Weights of a small transformer language model.
Size: 11 layers, 2 heads of 64, MLP 512 GELU, 4.03M parameters.
MLP neurons of a small language model. Each row is named by its layer, matrix (up: input weights) and neuron, and shows model dimensions 0-159. Each number is 128 + 24 x the weight over its row's rms, rounded and kept within 0 to 255. Numbers have three digits each.
Before each neuron's rows, "fires after" lists the tokens most often just before its 100 highest values on Wikipedia text that the model never trained on.

fires after: " |", "|"
L4.up462:117113112100138123151098113113107144149090113106171134160123142139186108124135175129098121100091109111128084167129139143151130141192148106110189076078119104112142119116131141123116117174178120144103131108144143143165128135106145128135123166150102053161112132135178131143131122113147148140104120158067118141122131136092131147096096111118106159144113150155118109104129153126133144151123126128107158099125153143156148160128139154104093124111092135099134161136138111128123111165129152

fires after: "-", "2", "+", " (", " place"
L5.up51:156117109135184157092111114121081164154159117139111118137120121115068107098127144121131134117129119109150122093132137124148103117133166080144181095124160114141124122121136144091125139098147117127142126133125106125106191137126104134143120144110104135116159158097119117073139159145152117125153127157138111114104126118168086071127154087150162139143123135105085157143116101129125159124105155182115102146140152128132117137124149131105134185135154204101143180137105117114106144129147130

fires after: "-", ":", " Website", " zone"
L5.up398:092077136160114111143131123133133163127116133097113113150111158122127130130133148082111119126125118109167088168180094130142125152154160117118141145142141148152098157089134123106149170164155107169167119111115163114134105124115099110095124125153057129131107150116142104092184178125136116129156118122145078125152143109147119084147122111127124124103149125141094138170106113152133116123148113136124150134108126102159091150101126102116199147175111094136107156122125114110099147159126104

fires after: "-", "^", " medal", "–", "00", ":"
L2.up190:090137123104179106151113166132139124164088147143101124091119187117115144131166126125143058110081124136125130130138124113104128128121175083143135146117115104114111084114191133112142124121128170158145115127128137146097149132110103153119131141188116126128098168124128075104141128113107135107099142154108093113112114118127106125140126143099155120077158130136104100149112111145123157119111110170125102149127164167120129116116145137162154179123149117122164136096111082126133153170097142

fires after: " |", "|", ")"
L2.up180:140130100119130142119132130132144145123095088096140133145132134134168103142161148164096137115113125125098119159104146165146113123169109093117097118127092109109112117141144113129110104136124172140118150077125156124130166101126142096096167159117124064153110151120105087127138113098159145117117103116102097135140134156106083137184111097142126171123132177160138134119147114136120100181109124158124142117149172112155143119134145115140092130092122122092142162138131061130131118191171136

fires after: "\n", " |", "-", " %", "|"
L4.up17:051126139118133122122156119096168115131075131105148133138145171087148145132169090101122093110134144112120137112154117118134078125117160088136147110109126155115124159122129167095134137127179149157091118060123150145140115124125137188155105121161104114101074171127145120129120161131141133096088101141124102115152104138150105113133091100130163131106158111116118107162126162134111105115103125142142133109136117144121125138130203165141128143135116121095132112135139091144103142110147141

fires after: " is", ")", ",", " South", " an", " was"
L6.up448:095108171111151130125132131141145170147126128138109114103124125139116120137154118134117128096116143143193130090136136185060113144148106129143125113089110133151100091137120146102162128136119140138110116089100131093140099134120095110141138137152083123113145208126168098089179148117102127119109108169102114124153144102122097143141108082127137097110141183164138127146123095205145153090157136123147143137112154119138108135102166116129117133132093117137113146166124116128126136131120132

fires after: " was", "\n", " were", " is", "-"
L5.up294:139091110136144127096109132108133117129100138114130148108110104084096130122134135116131108130117144109159132121148135137125098142110136116153115113148140173207120156121084146118131185106156131157133166124169124105120130090147139164149098121159108181118117142130117107089153145138110151120150134122102108102186128091150102144141109120111171104110154172134112176149097128134146150113134125114128114140115106152097113210060150149120119138181132131119108142119119120104088109116153125

fires after: "-"
L2.up432:069101129134142142161109125096095178099107098115139139134170162092107157124157116122082126122121144126091137092134130123128050135118095110125125140065123104140119104088160127100093135143118124143122093092127102153104096138123121149142111139158092132146101145160122098165118164128139088123111130160139127174177139133134111121130107122154139134088114143144089132129128161140155128177143152158125115097132164160123126135159135148155154138140110143114094150158125117181142142135097130

fires after: "\n", "\n\n", "-"
L5.up506:107085106139125176107126085130145133136111115147120099072118185134078124171170086131129133129132152086127148078145130125163100134122144082145140131129143119189092140137120122093175159137134161157153138088119148115117108082161153175118133126183121138135121138117152107146116131159111161149106131147154108138108143131140119153137143117107200123129163148110106150151131128144109109151107133097104151102131095149124116095125098123120152116115128143130153100149119135125095118119175133

fires after: "\n", " was", "|", " were", "-"
L5.up459:112094102116174131125142157173130130159152140059138154130128099124053145138153098094141106140133151137148151128117147122146121113106122135112173138129126158175118105122147136147128116119125131077118129112117138112124169103113133172127090126154098144117149173114139145104149144174122172141113086144081077121152155091117075110142112168081133100110201139164108125144090131134111117122130129139129115145135136118134126102144126105131141136126127159113142136095146112110084138143118106

fires after: "-", " (", "\n"
L5.up98:111106118128141147133161136101118181164141063125087105126138142144101139109153129111122141133129134129143116140165081096131127127082160098136149119158127104151115122148114103114167116128162155124143128155125124112103100143127086140156107148138117135124129150115156087093161114137150131178074145129127108089147139136116102097106137134107157097131138110187107115175126135153119107116085130175089123138130149097123110138103172124148142196169147173124153137155153129089141114112126105

fires after: ")", " is", " was", ","
L2.up312:086111136123140114164052174130159148156112118109147115101111154129126133130151109097110131121103118137127166111134121178091173115131147109143135124131136150152119103144102130090153164156110113144125149141098143130171152086141073096105112119133093118115116140066196131095127130151116138143148111146117096115132155114102106116129121141130180118109162156116116096145125104124126147111135139143091135155108134147120125179136144156159146123117099174139151149144160143138098085168100108

fires after: "\n", " July"
L4.up422:075101104146119094111133152150120153165114156105124153142106132142114126101140135135127177121139130057124120122154114147112109135132132124148154113149142120168068132106109126109135162136111134167138162096067153145132153090144137120141111101140094139089125127087144133106151144123078147161116117144131119179158144131108125106124158108152148099117156147140086130148124123202123121143146131100135168156075116082145113156116109137152148172127117137095136158124152153118135118133135081

fires after: "|", " |", " reve"
L2.up7:129148125122116148132122118098173128115119122132121179128151142156140168125160153143081108126123109093107083106094131121153124122165102104137108111138131132063126148134165154097136142168134169151155106120112119148129188150147154131126148133132127077113095126146091126131118155122162138109149146134086140107154087150097100152121118126134155130123092137131124095130136106156129109123088140153099157098118162144163167056134139119150114128090094148113083163173144095124118128145097127

fires after: "-", " |", ",", " Votes"
L5.up134:121109090085171157095100089067152142139100108090149125165119117103128151200168103128100117144119127126123097134130135177168094134124123111107167097131112173167110145084130098105156114139176099096118121124145109155117139122113147144117128179100099090102102174136135129080132168128138132100117112140145144107146143108131089117141102118148142150112115144157101103155101130155168127150097145126118111140149157138127113120073145130102135135135119149113136157138126104147133112133135131

fires after: "\n\n", "\n"
L4.up91:123128174183146136111166137150126128152145152115117156089112112134112145170092128078105131095106169134135136130155127145154145140098112103093119150134092183128144121105117129090131123140144154119116136102100143108157124151123139136132119145200133117114135146129138131126207116114134178125111097104095102107104099093119130136143104164159129101105117097126098119143087132093143130100147105154124130168133153157137112176119131110174133164132146156090126147115117104102110132146081100

fires after: "\n\n", "."
L2.up83:162130116192161114100102110140108163111144141120134150098132131120130179168131159131143143119128147127179137114163114123142104115104088075103121117138097125140071115118129122116128150109134094145153153167096149122141131141131088161144093076134129138099159150128142060130167157136134161122155148137110135136116071108105132133136138112097139102146140095135113135163123142151131091124148151188110151116113152132152114085151134130163158162103138148096115140117121120105100138110129082

fires after: "=", "\n", "\n\n", "."
L4.up309:144130099149139097092082093156136119184135150086138131079123146137145165131148158124124154116103139109121150070120108097138086112115116081135139096140099134138090122116130108059135151138114128127142149114115164159133100104148101166164125108142121159114136177135139110089112128120131136118088091141160155145101157117117154149108101088119155149137174155171118118106112140131155134201129126137140143104147147157130117139123150160140162173098139133103168122133126141126135126139114121

fires after: " is", " was", " an", " were"
L6.up374:087096116124123134136076143106168121106136104110127140158104141121101114117124081082111148136097155162162144108146115173094144144090156130087134121133111139141103109098106114066115142133142112122138166124099155100140116101143107111148155162162088145095095122132142124115151165126126134108126095152122116135119141130115116070170116130131121112176173173165106086173133137136142157124124189132122132142080113128156109163163139142153127137140127155097128141116133142164126107156119106

fires after: " at", " in", " for", " of", " during"
L4.up130:098107138150136163124106102144101141165127170122125159121132134139100107143153140126101176151133117126141145112117090149129095149108115117141141077117085114181075096095125143133172124169097147132126169080127122133113116107161128121133192120105136120141108123149162114112158092093110106156122137134108134123114114104096092100126117099107186122076114139167110137142088085147152135160144127142081160126086130135145129085146140151135129153132112150114141138139146152124098103138140089

fires after: "\n\n", "=", "-", " |"
L5.up351:149142153136124135139131100112159139097062112114094111151134088084114120098128117120106145142120115116141106135112128152106103158102204126139122101144092120145114152146145094091146125157146144122158166090122139117104149098123159092118115164157096144094113093119177108158182177139165119162099095154123138091125147102119128115169186145097152115134117126129081124184143117135116144102133132138118141129102140126126130107110114129137182152142100142094133125129150108157132117114114122

fires after: "\n", " with", ","
L6.up394:116112130122135145046120157130134158148130132133148155091114152137128148140137140135125114154110136075117141123179102101128109123128109145089105177144114140118072132135106122120125130138142140138092156084112128168134094118145120165136119106153144156114123123125149117113132091127102175131144125135106126195147137103091142126092129113108143093102146149143096099129075131177144112156152135107162155171143133132117105117101135144150126142141136117118113112123181156035131134132120101

fires after: "=", "ila", " career", " Nin", " Cre"
L4.up320:122133146137127078160113124132151158142098120158129190133124117134124083124097108151087112134122090139125094147112096131122116199151118094177140103160071129142105126125155176108144092140077119103100121141143109136134120140143108097133159094178114118123164115131105119125135113097110148151129108147129088109134106143108084138129139146112150155170111137117089091167106147116124133147108124145131096059141129171109154156070110115139128132099125104128157127140113126131115114125141128

fires after: "|", "-", "\n", " |"
L2.up232:108127145126150126108126098156111112135115130076140087102111159099171133102192146099118101128083118118133124115114124136124100116164135116133135105086147140125109086121154116134160132196142159147092087095097120144157112159157146179135079129167100144114155174139141150138116152117132099136122113132126089116159143125173138128098093114149139132098137124146129105165122180161139138179163134140160123137138149152157106143130125134178138154139123127145111137125152122112113153164088110

fires after: "'", "-", "/", "="
L6.up262:144171107117114134110097175129133133149097119128157134094104123127087180147164155132095090134138098156139146091150105136145097129087121121097123126124144127168128115109139123144113146126144123139117155096127114131073065122149150122119145140164122115138103130111166177106141089133077085127155124104148121145158129130130123155112134100122135100126161161123130104195085145102149119132128105131124134173079127129117160101108082134129128140168106122076124166172143145160122134140119109

fires after: ".", "\n\n", ","
L6.up244:123073118128153137089149109182113136150090146104132160136110141130111141126154158107145156112146149099112163144149125136101114118115119132124147091152101138168093130104123109128144144137120152099114144095104153146114129147127097171137126104182108148097117131147117093119149088159116143149112116169071096141152151149115127142127144128093137115119114127120136113184078171161160106144131155135102182111115128146117137142089133134147145194124125149084103135138169159113113183145119115

fires after: "\n", "|"
L5.up22:100137104107162159105105149130131129144131158094122161092136146103110159134103123112139131150124158119145136125180112120143108135106129080129149138172143158127099117092119136121154139094121147149162122129082137136117117094121143180156116132155097169094098178105121116107147159175107154121116112151156103140137105093121122104126102110127134079092149115116100142167103164178136130130138121160127125155116126110121093160111153143144184195161149140087116111106151138134097119124108093

fires after: "|"
L5.up114:127112106123114149079096136118129129119129090101137167164119112100107154101109138086108179136122145137139115097136122138131119136132108103124148097134110137136112108081130123107158113150153148154090142098101116123123160094139111155124112140124132151129139172115124151113139177158091164114105133140132084172123133079136106098126112139109126107137156133133127108154066152128182131163151114166141113137101137126150136179113134126138120183167141115063077136125142075112101131149163117

fires after: "=", "|", "\n", "-", "Se"
L4.up42:144115117164121110095093122104139145111137110139111171118130109136161150120104074127075135148122114150137128088148096133124097185112099084104182173145114141150109140106147103105124136107153167117114117149152134147136143120137161138144124142155148129123096147070190131107131133123109154114110116133138108141115103158100092134132120137149145120135147106139134094139068131145173138133110124175168109156118124117117142135142138120135112172158139136073108117177086143173115167121096131

fires after: "-", " (", "^", " •"
L4.up293:110147147106131098127143167132154152160123144142120130133099183122118137137127139123111121135121136133133157116132105123153130166126144081088121126104136155136136128071118137055141137114131154129108138086105105148119091130164116128114114115148096121119076138106162107080154128118104135127116135126078103124129109124143145117194121163146184107110195145118143112164113107131126136106092111142126131125142108152166110150151117142115177178101128124147101166147122113108135077173126090

fires after: "\n", "|", " Year", "-"
L6.up174:101134139106149144110101113107109114139116107145121170142102139113099160150126100100151114114144159112139107123140118119107118122068134074154139143128133136181112127112120113100168123122137138139138096126127130127148112094126118160130117145173061170150146164104149084132178172150101156115121125155136097117105077125119109143133112125184124114124125172145082116136128096172150159133085103155083119082125110144136131085132105116109179158144138161124135147142129120114115155146137152

fires after: "=", "\n\n", " =", "ä", "\n"
L6.up222:150147121108085137112083130163165122144122147101079147130089138156145097110134138100121167124093146138140138133083121130093108149143149092119129118138153121131129142109129150091155110122128159158148130143146138092162138132162143099107134090147157129161142112120134114126165181169096106157057124151134126108113159111118112140147112138105173116134086138099112096174147127123147136098124120181103128109076151082144148119143149132161111114152106098122092105121131096118114171135163107

fires after: " |", "\n", "=", ".", "-", "\n\n"
L2.up354:136132103177129137099113124138124143123095119101186154121114125086097145133134181098136126130113150127104131094114149108111121146114101063131140133152127146155104128075103110124135150136126135133141170119090127124129156115167130143154086132154073166093134142103155142109114127128069115127122115158140105178115156129127108135151129096149110102138133168128114055147096142121189134146148125154153122118083127166154114117119133166127134141120078150097140142150134140148123146171129122

fires after: "-", "|"
L2.up53:135148097126143097106103160116123144103110133107166159105098107106143168118139122100124142122087139129150117102113113129140107129159078116086155087086139125134154113103151133149136135145192143155128133087111084127145104136137127184127094104136073121159087183126176137109131171192095138131164137138119153120125112096119102139164095133138133130096147093134126131139111190138135132159143125135146142140114138135169137146148141164102109145119104134123114159145139083102115143130142111

fires after: "-", "–", " =", "19", " ("
L5.up281:133133113123176125131133120123150186131108108156120153140128147157120157158140122158111075100097131129105126116113131110105133127122154112144163087136078137143107127109145145076165099114161094159115123100113091130104141156151135162100104142163111123077107143136107090110164155159160140118139104163107126124177170131138095104146126152085149108133164159095127109210101154158140115104112128142132101149099110107137103133100141111113117140100126143132141135137101105110143087147134101

fires after: " was", " is", " \"", " and", " were", " a"
L6.up449:154090140138164173081068119126115143154086135091134155153088127117135134114136146122099133137109104137139108106145105170112152140111118127119125115096092128160118083121140134158117148131118127152183174137101178108087141081149115164134129130153111123108121145121142118122106123146135108141133171126146122135145145113084124116157114115078143083120138166190156128143101089132145116149135137124129166132064089140129122134121161130134119150139125142108128113166142171103108105110183119

fires after: "\n", " (", "O"
L5.up509:117135129111151148095122152133117127147137134089073121132145144166136125148175090147112152141130173074145129124141101139178109119093103095120145102123124117138127160115146108109184129104154142155123123133114143155133109092120158181161125116136104092157095152106156144134138115120121145161037146126133112137131138141130086104150113133153171118142156123146136095141109147156142143115091121133107135131110147159168100082118159139120171141117155184140154141145156085114132115133145118

fires after: " |"
L4.up435:118129112114097100147106112122154158158087124126148126094134142136172131148109183137119130077111142145130105129091134156172142123207097124141111080124107119127156111148157127117157107169108123140092116162130134128141103141123152120109099110147106097110079126140126143154131159075149141124158080136066131081119119104103110168121075100114147137125115131103149116130158106153116124121142150134110141113128171110115145142102129137123106135066097124137149162147115120124109121178141124

fires after: ".", "\n\n"
L2.up504:094104111142152143102079086153089158170068159078103141132121122122136138099149126104122114148102118111160166156125161109121083138114132140118122138084141114123107052131161135140124133125128108160096147119116126150148148127116152122150135093133102159145165143143094109142159128173135172176151115158109118127135121155121138130127134118120141108132128186145087147141106147131116089139142133130117168100097132090150124138090142110125153147150100116087095154108173136110122155112143099

fires after: ".", "\n", "\n\n"
L6.up354:155085126160171125098101114119124138136097139083111138126114122113120176145129128075107110138117166100140183095126119117105109131088114131099135142152117129167137099059130141130135155130129201147137144091127139127127145125106131138123095111147133146108139140155126103126152118157053149136121088136167097152147127130112116120151136153131129099106140140123117118159107135120148099157156116153160105121096126113126162113101112122135152160149133130055066132116158108126135150164138105

fires after: "\n", "-"
L5.up477:118143141146152121094124116152132147174143136120087128099130151121129142137137093157102144126119146095135149121136113105183084145126108114146172137099134173138151140097139144129157114100165158109130093090090148126134140126126117163108095165178080131129105158097144144116185147145145150150141126110113083144140100136148101091172119149132162101096152154105120160116117139144084130112154166161093128124139088140152114152138139141106141162127155148127112139124114079114126096115113066

fires after: "-"
L6.up169:121076086138137122126139134156110180153111113094143094119163156108118135142143133051109145123126141123126114130149142105138112141112120141108127117077157126137116146123138150111111152147151092163149135104132120144155148115138115197158093101102074086164118199131141120149112191151151146103132153146108156145130139139132124098122097143116138186148144154126093138103112128110138125167091142122094126144121120122149141089117145158144107110110086160134100121108132079138123125125138141

fires after: "-", "|", " |"
L2.up71:104137122120103132135129138111146148118119086069154180133125123093138138129122146089105098136090147119123133098099184131128088142143083102107145170111129112093132112090171110094127093176155137136078137103113121130156131120135157112118108144156097139123141161128106129133115162098100167115150089125165131132089111119097099082128057132137149122118152133140124107146090143152140118184143143141161118129138158150127142154137140175138115151132119121083144158155137126133112165153137127

fires after: " |", "\n", ".", "-", ";", "|"
L4.up46:122111155135127095135137135127160149126114152113133149150136153082155108123145117110101129110141133135102136132153154127131161135130126088077128106134105189124124134098126114069147121170200146157088117082073127128127086148100135128104101118153115152111089148116124082118158167124127129164099091104135112161091130133116111077163115134145146100104128122143145110189153137116159119135117128141143145146094144174121102119134124123110168168121107129126120135110135107086126178142130102

fires after: " |", "|"
L2.up25:157120095179150126102103123116121108099116148055109144110115140139149129161140154148131141088131126098131095105131134127144156093147098120102136131109068110137104123145125122136120142157199182164131114138128142121127139111123177117116158152117143106092115150121106115143157179124163117132122119116110136102135083171112128191117105107123136177146120147175096080134152130101100127148119140186094157094131136102138147124130150150142136168159107134095120138136123124133114140132120137

fires after: "\n\n", "\n", " Team", ".", "  ", "er"
L5.up334:078101130150101140152114105131113158174079091078134141089113138120116152125185115095111152113134106113128158088104118102126114130141124099147154146119129097177114137113162140101155149176182124145125133115131166114117102116135122138161117159180112135125096156108162107116113142128099130150116158197157147110132130129144122134115092118140161112114109104081113134156133132114137122163138106134078107110136134140153155145119135170144149181160139124089127160139146121100111159137135149

fires after: ".", ",", "\n\n", ";"
L5.up244:139100118139124118108126099136123115132080161098135155143106120115159158130131137099097114123116147090127133162160140116147151122157128136098169109116091123165095106097114149120136129166172119189135128113108142107134139148118121150127184135126121168119148119121134108111167145163088127121098117143085129140143156103117091123137140146116116126166139131104138081194073192140117078116134126129117133083077120122142131111131163119118152146114087139092109142120186147101113157142143127

fires after: "-", "\n", " |"
L2.up493:107099144154157128119118139091119144137127117123132153124147153126138120132126125112109147103122132105084149139133117130145127120127096085108176110105101120113143135138162080101124127149173116120062150100140140177123094127131107175119109146112075103116071139115167110120144133121131121102080119156154158128117134119122133117083091094129131167124156120169077118117136138110149113144130166129129093111155188178155124143125136157163149177111151176090145125139116117135131182139125127

fires after: ",", " |", " kg"
L6.up188:142099138107149135080085135147153138157060120119148125166131144123187115120159151129119135117122121143141113135130180136109090121155110136103144130108143129131118092143131122141151144096161147164091130114149147142176129124098122152129123151178114114130125127138139110111128135138136139157151104139074089093153126156103137129115136147105140139190109219114108068108153120115127118108145161125134139077083093143132121161121122108116089088130111108079135135133125137115123134115120147

fires after: ":", "-", " ft", " were", " m"
L4.up381:102127136088113130113068109113133152126113130120085121122154166155143177162140106106124140091110098131136122131170112166212119133158150128137148153120119163148086130098168158128145171092146096165150081143121152108147125092090159128117107113153101137093135180134136118100167168086117108118171090123124105105151159131161131143129128130146165138101147132127130137152117114158127136124146114143130138133112150112110129170106147081136133133135123130113147143079131098109118119132131101

fires after: "\n", "\n\n"
L4.up481:152110160149152109113135115086159122147115136107117124103091126134094136144139080123129126136108164124142179130142119169141113138132147062108125121142101193130103131114108123118122122156162149119162134124130175149164123119146133146138103133171134117127093142087113144101134176152154182154126071112148102137100080119108141123175120134145159099126166141116094135179075116112139137119102122161109169147107121137151128121103114128136137160100147184138146117116133104105124133147130096

fires after: "\n\n", "\n", "=", "|"
L6.up321:129142157133137148068100125127161159122100138107084151121130107111118148145122131082134150124086173138148112077107139103128084134130117061097190146145140114167134122119125123103166121124134146174135090136101161100152177131142120150129147093156119153149146188133170103102137141124134176124153114133115140109102107085135122104137098154136145097108097121131122112122099134137145120124122120168166129129131121118118112136130158131164146158143122158106074094098100119088121142124142140

fires after: " the", " of", " a", " The"
L5.up367:150112123137137126122163116141158144122071130113174111116122112074114170109083162109112069145130100169135147132121122138074087111104134130115161092110096117115129118110137135134147090146116133104156143134120113100134146112110140149130196145154142142150096115143171117142140142125159136129133091150150104137119131164083111107140137145089133141109127108147147161149115136096112100160161151143096167160098085145123159091155128118112163156126079126123151140136165144126088135114166144

fires after: ".", "\n\n", "=", " |", "|", "\n"
L4.up123:151125129176153137107111134157141111120096148105086129116112131149147119116127149109120140166116157119146125167115132120128126136047144132102146135142066122153156104091164141136169121123146150141188124135107125160127102128151148166150111063185137156129130138152134124162124117150147124121097171127117103132131124115138123116155129142113112097140164114122159120140090151121158090147135141130157152105069090169169133083121115102160161121124114126139098112130102104105086132105118103

fires after: "\n\n", "\n", "="
L6.up123:163100143147134155111127089076100138128117113095086165157132122083100163165099125099126114105145128067160150091130113127111138136108146111112170129135127164164118134122144107121126110165151146113089140132131170098124138127111161125120161135149127159111121148104108133108145183138122159137123097135119146133102138133103107083147118143152138103143107114130103099181059140142177138149122100177104113110131125128128135090105140124121157167106091164140105161126113147108106128175122118

fires after: " the", " The", "The", " of", "\"", "|"
L5.up221:124131131138137118135138078127154146127112127101122127113125146065151157108102186109129135118137123145124089179103113120109101129063110125132143109105106116072113130100164112117128119157110127130175099098072120122133136127140126163139155129172145167114139110139155113169136159181152129106131130141135094151114147122081131111132134127063113105128114141148148127174109132124115121159127128140128167124070082132111135101141111158159180163118109140094102156156140156115117140133143135

fires after: " |", " +", ";"
L4.up280:113121136111144156089104075102124128112082123111144105172141156119168161138149097079094118109089084139148121154134126142122102136146131112091185080066126128122106135130156135126151073177155155156112109117138148135139115120107166157141125151168109140132117137137160139157136122122149117124095120144139078112095128156110126116121091146097138143162141133113154103161129121135127126136152160103122129118076097155131140122122114140123077097150159111097116152180143125107087141124137128

fires after: "|", "-", " |"
L5.up239:148077140118115153096078118108137141115137079129114144145144124056125132118108128158123118116112123115110132138141162133111074158085153087153163121157125126113095129075141149113110109167112144117119141151167113130090137112112150093148177135177132151118122153099138131125119119156146134108131130134164106122127128131144084126170087120175147120114115145098112098147113118158141153169095114175157099097132122154139151160099119103121141182154160123092101115150123121144097156145135121

fires after: " of", " in", " on", " to", " at", " into"
L5.up283:073136126165121105154094068131098143142113142119112162112148137143111160134120149126121140111130130109141146129137124135142102155118153134105108136087070137160096125104205141142141083151100107125118106099084135160143141107144116107123103116156129116143122116142119146140148107098130138151130116163139132119139148143094096127105116131118183140158132124118132130130116071129140111160134166111096162110056096119129152151126138120149101142088073135071156130141151156098128150114168110

fires after: ".", ")", "%", "\n\n"
L4.up72:129111132192148122094139138205137107157119106115133120130116134142150178127138154111136121141129145134141129147134131087108084141094105081135106169119119134125126098089114116131135148116123143182156150128121120112155170096112132144155164099179140155126152150102094089087145147132143137140088148142095118114147126123142104108162138131129109096124171126159087112121070148127153083126158126157156182111128121152159136125094148101152135158124104128103092141122146099134109141118101105

fires after: "-", "\n", " was", " *", " were"
L6.up431:113115113169158151049112167127142135169130141111086160100135110126139135136150118107178133120117154150146150117135172089127095153107113125109099131142130155134122136118145143151154123074141149171153160118113130116147098111107126190143093123168098166096118150155101082085134134165108116160112108170097109113119083110173104103130137136141138077127184123145116135120090172126118120144123135137111130129125109115132117172126130144112142147118170132109114116104129139114118140123130096

fires after: " (", ".", " |", "|", " ."
L6.up412:110117106119129137078096116154117136143124118111101135115113110087164142116134113118101117151119159116142104119116092162139127136150127116120176126134104125144124050118167128116149103129150147136123154095136135113127151071132159126098124156148087122144145176122117137098137153086115175100141113128125131126173126119130086093118116155177136100109161121144127111103094104170150124159149122162174102106136122154137143139109141109146119184160150172075120157143118133140071114166139141

fires after: "-", "|", " |", " a", " •", "\n\n"
L6.up386:167125132125150139099159120134148137158134120099083139133117132128087158130167149111113107092101134144151138108123138066133120128130151102137125105122138176136125073114177123082137122145146152151170123126078145116122123083144161118146127163172098138134121143135137093113134131174135139093110127114158100122122133137108131096131080158150130101159153166141099102126111100141144149158108116154090116136134100137099139117148129138114159176196126199088126122137119128140099140123111101

fires after: "\n", "\n\n", " |", " Goals", " Score", " Team"
L6.up11:116112091161148134111145113137145153148127127078129162104123171121122123143171141101118117144128124083133115100111139104124081117135124064135174143141124132161101116145171134111131141143154124161075114091117141156162098148101196146168072119141083126114066149126124081161121154148115114112128117179103132109139132111138127134138077142120144153135119111142112115166158164136162109140108123122096100103145133127140119158115151158143144154131126139095120124121153108112098164132137104

fires after: "=", " =", " career", " reception"
L5.up353:144139154146119154135103129132093124149102113132132163126097130142128101126139154134074126109116113136138087112122109105140161163184134096118112126157080137128115140135128129092137144132148142098110119174163136117178057084143138160124134122158094169129133139134103103130144126105134161115119158134113106133109123116104128152155133114144128141145102171145148158140103119126161098134092165141130087048144144110140156129070124114110143119114100156134147161122124105153121068164165105

fires after: " |", "|", ";"
L4.up286:140098134138166113111124085140128136127093116137151132136081146145163131111138115124118098090076079137131105139107163128107133165153119133127166108083069112079123083133114117156130123142162126127090143112117164145161148140120154128114149141176154122119100115136135116115134135117117148147107116133082060089136118158093111148139109137151147113194156188147139076144101134108146099114157143134104134128131101142139160159137118135121119108116111125130083145157143140100122143100100107

fires after: ".", "|", "\""
L4.up125:133118100145150140098140078130136137111135136056107127112115126073085154141131145096131149169116129115159147121141130131100112112069100113104157117141083157140130109094128111125153171144144155161153105127067141134152123153084164150108110108157121153142139108128111119117142119145116130162129105124156096155118130117084103089184156120123128087130128149149130129158111161143149131155162134163142113100102104123166130107141126149147166137131109159111076168127139133115117155120172124